Weights of a small transformer language model: width 256, rotary positions.
MLP neurons of a small language model. Each row is named by its layer, matrix (gate and up: input weights) and neuron, and shows model dimensions 0-255. Each number is 128 + 32 x the weight over its row's rms, rounded and kept within 0 to 255. Numbers have three digits each. A neuron's up and down rows have the sign that makes its largest values positive.
Before each neuron's rows, "fires after" lists the tokens most often just before its 100 highest values on Wikipedia text that the model never trained on. A number after a token or word is its count.

fires after: " |" 50, " the" 13, " with" 5, "," 5
L2.gate363:163189156111112176166153155161141099096086144168117114109172139129092142151092103147054085097164155151113106119126176099081051132108133124115116151110153179098120115130097092124176145123102096148152131176102144093126136110182119085129147158144130091075183121146072170140131156136134135158097109166116157130159197180151136162117156150139155078124107128155127132140171117175155133116084186159159101103112159107125101138149111147025146109139053120185155088042065149104086113127214076148094167122104126178106104121147095164069117132071092097126126123120178085127187136122116138090138139168117101103158139116170165070115109174105163102076110107125123109108143097130080167120142125159107072119118134121186116162139115145153135181108154085188144196110127130079070142079152161
L2.up363:114118166062145148121130061152138172150104080117137088151076121137164134191124173115148103083141175025156143161134078141112098098121137120147155103159136122117155139100146131084187127136084122166176095126120119100154143171129092125125176175122120150070129125172094149114138091123118079151140145147119124100089122072135100102128158187144100147107108161102099036149152169129157134111190077106126098196129086090118115121167143160164144119170135130097138190135090117122133083149155115083102124119152168081157194078155123178145074120147084137099113086147150191143062162172119125112083146152185159153055097161087162074132102127173112131141178151121174186089114188141151127062057138114088138113143172176151125127148179070150123089082145115103128113119118115142126141154145155

fires after: " |" 39, "|" 7, " " 7, " in" 4, ".\n\n" 4
L17.gate454:164158086090136101092123148109201062062116182071123100108093168101106127160127098166137149134168118073113160147058150151130119121117127080188110110160147146094168137164140108145126133104119175134118162129154209064122163160113112162112056114124099087144131094125113136097156099070146082086119090140161111086096128195105118109131140114115159154147122145171126069110115052147141113153118123159105139136141128081129133075088106074157179133110162122159158182139161166141115096133182145138173158126104130136074072100094157098148087118117122120145099101141186189122079177125191163122110214115114175141129199134101110136191151131119102076105177146186148118096071103166109178114185196130099117147116144084166114097140146147101127109153122144114131153196110173115147133092124140
L17.up454:182071127124127189118109128108152107121048150137145053135138123074143132105126139062141152117137115127176136116142155148196130124091149166134070160122080168190164082084153122180081122108120095119126117127134045112111115113093109089096116172150104139120122115142158160183176183165074134177134127127107120027145179136071199114121112109102144101091076125057095103091104090079115112145075097108178149152128174177112098206204102160135127166078160102092141124190120131159114182170161131125085118128148167108166104098141195116137088074145102133176138135146125164128103144125137121128110106104135146117134106108159131107130191127142135131127150194093118136163073156164127188171129150113103135090143106121091105161109104154129089172168132120149176138106129143162101140106187129

fires after: " l" 19, " s" 13, " f" 7, " K" 6, " v" 5
L2.gate507:164161106130113111140139098180124104115084144185109130041162109083149128087093103188065142111130095114143159124091116058156130090149157101147113154147077139178167114161156084166146099160124138154139128080162150116095227161170149108125142082199078179093078135101143157154089085142108127053139119147135151146118155153110152150079147069159105143111175134143138055118198077148153124122115130128088103156116140118095118115138148115141137158148132121176171129109085124102079121183164072098079152095117173144112151130079153143075105098136132125101164173120095078153151143123120126130142053158130095135166092163136087111152126138081120163153145174172161117142152173098149097139087130153155144163116110154164092121099122134165125120197085120175121072093030168114149127125084182
L2.up507:179162099109070120143151121136110160127166196106102137190147169104111139092144138161107149144100093125173192181094118080090078122131138122111127117125137089129109140098158116119135120128145126119169089069110049089069140107109145106141075162121126130083191088161135125122128174093087134153160150132176145129108129208057112113079162119050140162127180140090144151156118089144132112196147155149069109106129146156094146124118137128169157192139154104202105127142092189142078099124156121109131192145129152114137146155127174068157141146087136119142123103143112079143110091088126170115106128086143161146148030100094216128140112169131129103076169112140136095172205049098124170104138123143137107115142154100186077108104089119100097129123142108114067089139102175097149150144141152

fires after: " was" 20, " to" 19, " d" 12, " is" 6, " not" 6
L7.gate234:111081096151099076163097202152166144089140152140168079175176143122139136123092120080115065051163131109076100126121153090139154111110135125136184161099128140120124157147144148106193129108147149130130100103165110117119147116168144128125140180091151088102193138132132156175093100119124114137189078089182046125136154102100095138141173165115147127079140141175117179100098093066170081112127154109117130095078137085177090143137119115145157092121140116085126155151069089104114099114175159188180148110119118137098104159136134141131130115140149174208125158073040094105118092158148211169123149117115096143123107117101148180167118121109162141140074157095150167125094112157125089184135190123103150162164135162091139169072117046089115132145126157108122098117126157105147118220129161
L7.up234:141125147058148145109148145156080113161121103100106074089161119182097186159143167145155060160158156110119132114148174096130123149084166106102147074112125142087116142115084167154123140120111089139141110178137144082158109086172105149147137075083098105092069143178149159121147159157148159145128133185149131153053140143107149221060177080181103134134089122119128104132108096149140091101200120146178116144110119181124145127107119140130100200116110169097145136128104160104181127184099112096107154131131169142143061145064093155090106130135084168132138109183132149149096041130075062186127080027088057119145118062141094103104121161097123161117152124120148139140134125129091126149135106170152138168114161127136097136121116148129148125166119138169052125163107136128107131089093183

fires after: " the" 26, " |" 23, ":" 6, " named" 5
L2.gate65:137118138060075181102122153141119137121159141166162096111129106183149167091102092139073099094178120121189159130137148133107061107147127151132173166107079116164179089061147160071167134151099119157192158065104086104129137144133109123121133116132176079131132074180109187144167153126142156144144119164127195120121145182115092169120149179110110119131105109143158089130115093106137105144088093146153138156095146135085084129172109177068153085151082164108153149077068110135159088083191089171085141107146138154075166147151177119148113121110129050049113130188093102183161139100154142122117115140191145175121084143131105127114089102121098123117097148124107132109106125180066102155078098181132103158143158083122099106144186152186119185146170152119149182107112144106124151118166165
L2.up65:127138120142146117096180127126103098111104153084119093143098183099140130128153099121129167127128125112130033179210106147166117118100063122147123104114188129107133083088104138113144149159112160148112156147115126112169125086131103109067127096112094143113104145193144184145122111177070162158163133138120111109105136138149101128181131075079145143076134087126131105170146163157178112195166106110169142164164135118144129126181078164120162140130097136108106145112081168082117119127148090075113130163139160130096104127110128138137121091168172083170099139178124147129098162159166053081136193157161091146084064112143113050140074183149093084091181110177139186079138130183156132060102095144117178089128176167175095164194150137146099174131144099109128184154188155144125123176141104

fires after: " was" 28, " is" 5, "ess" 5, " In" 5, "end" 4, " appoint" 4
L9.gate619:163100082136113158197144111171123130143160163159152142114155176091129171146115082149142122055164115114087122107064083120070171142113141100115149096093109105109153171118107150117090104098149143107129181101157151124132127118071079158113108074113154152040128168160109129118146118126148123095150140118091110128129157140120168138115151141167178176112143176143123080109115131060107153079119133103088109122106138133104140149102136130081091075119128102234124126126125129066137116155126106138210067161122113194138133097078148023127163209081156137133151124113077160096074094165159076184184104100131139107110110144094122098141148096091139179153094168163178132081113135181134198102167102177105161148088154172157164118085114146124153131104122136088154162143137123169126163169124103
L9.up619:112162124120111109194112093174149204092140097111120117121119092152105091103163121111178086132167173132088133135105118087109121145132096106132128140177107143171145078106159150100124130133098086104109077122168117137170185053118134170103154097152162105052107049135146103155129104086139098120183117108136157096122120187140092203174161186118129142118200216084153176121135133166148127092141181127157133142127131146145127088131168150147090138079140128101083164130126105128125122091164073168107145107149194094184136122136080120149117112144111152062103083213129153152109089074156140172197159091125059161141142110108099129079094132116179152132097125090141104106138169145154149117104086075168127163106160144176106154130197142146107084189139133095088102141107111182104101127117102

fires after: " P" 20, " F" 14, "-f" 11, " T" 9, " p" 6, " K" 6
L2.gate576:156148101103097075131164145159159139116114154175177103197128104131149087100092120152143185139166125115102105080174097091124158044141065110123150148148147137152137115153137118075194116107090126104127102125175155123111170147173081099142164128199022168102099118159082081137097106114191164117151123144082128104138136130135106091085130133147099117141148153139109112089167089123181115137037063169109123168088131102113084115131124085144153117119168132151135113139102080121170131163128129107098142159154210154154202190111170102107130167192152158105182092110105160146091139134115147088115161172177157171187138113152149092130090117061131150182090119130155064103142119135077152085101150092108104146168166148140118115163105089154131091115095085143139161112147109100142183110101157
L2.up576:147190097092156175163103089125107105085099087137123131132084101125108125150187105139108115174118077122150177189073169141080063116142120066135102167117114117156138135081072140148140030125113094105153179117139130097167138113142148164046105099109169123165185128140116143091185155119193066137155164088161098164162176141194161133192117113123140087169107123130161185103158092119110121100103102134090127117226179128155078127116135163078130104097163112171159183095127138130144136124170128138131114133116167171126142164109113120113095117141079107097138176107129038163139130139137146076186160116115160081141140207148130113172144104081086159101123120123105105102125079150115065141142151107107120109158151141126158110113154115069171150120093180148086114147093159154102127117157128

fires after: " " 23, "," 16, " K" 7, ":" 6, "-" 5, " T" 4
L8.gate196:142205131204166145146124144070166111102101147125064087150084154145093080059094118137117095073101111138126132129166138096124154122144096107167120130101141133148132118163172121154068097121131174155131092117172123135153179134117080131105145161131076138120131112123166094184093134112150182171106110164200114109122164117106106112082162079148138163172125094111184137147152083072130099089124121143112118106101082165078117177144156122138122133177167097106145078186122144089084077195080146094098098171099113133106156169094157096110116117136175152070164083143164128143127094102142117094116076092140141128148123165124130152059061175101206143125128116145124171133129130164174090175137218136115138090103158146147146102124070141077172151090085100176127126171117120112192105171173111
L8.up196:202191060070124143074058125150134112144144124139128145156158134112113156054093059111116129055124118135110116132128142105148162142136160161130069120101141158177150143127146127113161081142125141104183159165144112098114174081165052153156140153138131134130178162097141193168155125108094109061116109121109145119074139095072148058127089130126178146128105109135114118129150158166087196107097127098122134157108113137119108084125148136078131119116137192123157118112103083158148108143142165113095115156128175088085168124097153081115114106195189148121156141083149067123094146163150151113120142187123179057137149187160158078125115183089186157117130124120091123088122096141117097137129189140079089133143184201114136157108085107101175113142105176146078129111081106062145165161140110

fires after: " " 26, "-" 24, "." 4
L18.gate814:143144089115155164091133157145121144097123101165176154121109117136151122145115135080212167133107114083116179142150070132101108105102149096156141133135136169138137130134127084096128174166145115082140084151095123115110144102188071117141118144123076128078095159177097072146100118067143140138126114156142081119077112120089206159098146048128110125088163142117117108116154112133102159113132157057091091183088128175064149172115151119156100135185097170110166143112136090160169106111126191133132179178115179131202089157039182106126096153109161112102114115095151126149118083131137170036156102170114133147144081143187098115139128142118102179146115138151100096120098162150087191074099227122151104135116124114145197173117132161120142107095126104169091070156112111144108146110165142
L18.up814:123120059114180162091165076119119182087105112185094099167150171121211141092135128138184154139083133091110101147155084140171092094121117113125122153103079082159110123122178128112113101192157129056165125124124085143175131069170068106084148137151062081137106164144209078150158136073135143135126192078123100099090128117088190104101128107124094130105162138089129098097106113145167174114142175128136150207101140199054156092123166110150139178138140175120166119099146078142162121114096122185138126166113146103166107139123119115137139184135134145148112110135169109142086084140125140106162158147119084138137101126151085152142169128112126131153087130151108101115147128133130139109108179076145141164107097139088163157088211178073132133168147174129055119093174056144125125121146135

fires after: " |" 20, " was" 15, " to" 12, " were" 8, " be" 6
L7.gate144:166088123131084090128136147187200187117160082131152105124104167066115136129125121169147109092096147097146102088142179080106151144105170186145091088180090126109160087079109124113155060097157129156079112094154128132098119161119145131183117102148093115111140212185169106108149107103119172091124073117125115132104179092156129175108099113155149061098127121172072177115118157150147141206120129074073095192134177153085091155135091090109102161165123161141134138054107085058074094131108117147151123143085151139098095113118117151129083107170129193123160116116146149135069059096143163144094117107145168145151124109141177126107086137105110187124128133129135179123169112114154132105132130141108152135131103112190150124150180080067122141146133121198125105143117178156056169149148145
L7.up144:154182169110102195132145153105156101149175142110142116121147112147128164113077107112090144126167175164182100090099130137125111102094109164186113112131147181117137137131154125088110181115073099134152155179129128087200129054093127176187160134178093167067109117105195117065133131107085111044147075119086109190173191168111063124140095183140146164126128138113164134132121097119114136086176094129211116095141126080101138129123124167077156149059065114122173091159065145139121089126083101163152146114172121103119086144091118062160139152138144127134082143143076151132173064164108117132131113100146131119082140069157059099135108156147092144123154111134168134106101127134112106092118126108115156126168078140134135104179124187090152161138167157125134197133130162093147154139155123

fires after: " was" 59, " is" 26, " been" 4
L2.gate317:142146087165153118179165113165113167108097137194118138141185127136110105140156145137099152116155097088081114155132129151096156185123147101131181088050128022119069112108122130095137091087154141139171139072143180088116168044129183156082151143136156114066194103121113126138084175112158120146151110082127089167159150161136137165109189090118110156141151175179088143216096058141155151120121192150056110138098159109157137146138087103116140138140134103081137134141073131093088151156125167142111167141158156114141133134117152121133154100054125140125124173078120140157141102144150134123069069112099141151070140133156170183118130125118149047090134138109161131088109151183180110148170143138143116137111144129119116124143048087095115100132068174087108106165130095140089158142123109
L2.up317:113133083096144097160155164169082216082090145108180146133132128159062136094104061116104142115121132093115170098112195105093143141119154179138130132072158126091148119134059075134118124157126150099167124113149130133175179162089151130159118179066135122137068079144072141174121153019188126111174103135190181090126079081170133121091142124133126120142070143116145153156094060119102150095136147183138135086032101124180115139175161086099117126124131125147108201116096144126108147166121109127158140114143112135118141114107125148107192155131149156141064178110110104180081099110111105150123166147166161132103086132077129115111103115134148077109080134178159173108156115134114136111111153122128102178075149104195129078126074159133121167143132168164128159113114106129195122149138145

fires after: " " 30, "20" 17, " |" 10, "–" 10
L18.gate849:103157115127100122116141164083117121095175119117083169122123133107113153099092160117117155130144080121122134158116145091156126152085179142096137159069081098089073094112121083134200155121106140146176130092168101083136201129151084133130133174125164102106172105171163172083124094163101123097113145170121118108051152149141121189099121105142048105158093140175133053144076148090142143129202086106115170122116172088192087139111135161130138130132143141138147152080177141142062084184146149124103097096135114148114114096104183102091169109142129196174083150127131127098170146102100130153087073137125171146093094119048124148161092166171093117108161103128165142102134117204138193082077223145157146104143131097199129116117072149170138135121107140164089102133105132129116086122120121
L18.up849:147160131161141112142163127108094119048084191139119142191150129110108131158156104090137129199077145111163127093145136135150101071126175181126156149090096124192154068204106141157097113109122130127199170155119094110111148120082101142124092123096182119096134152158108142154148112161105159205113123059149143094125126160132174152155092139175078106116121129089117128169148114113132146137123121151123182114091161100161083108150146130123097126096130086123070142027136144152131172161102189142048119148120124080104135098164129131086142131112117122141115105179126112069126161077098138087154111143144121135173140107161150116142122178124067105160118127150190105102134149137203151031058107101136169121166110153122128121099072134084154057114130140115174155179092097092141086099183112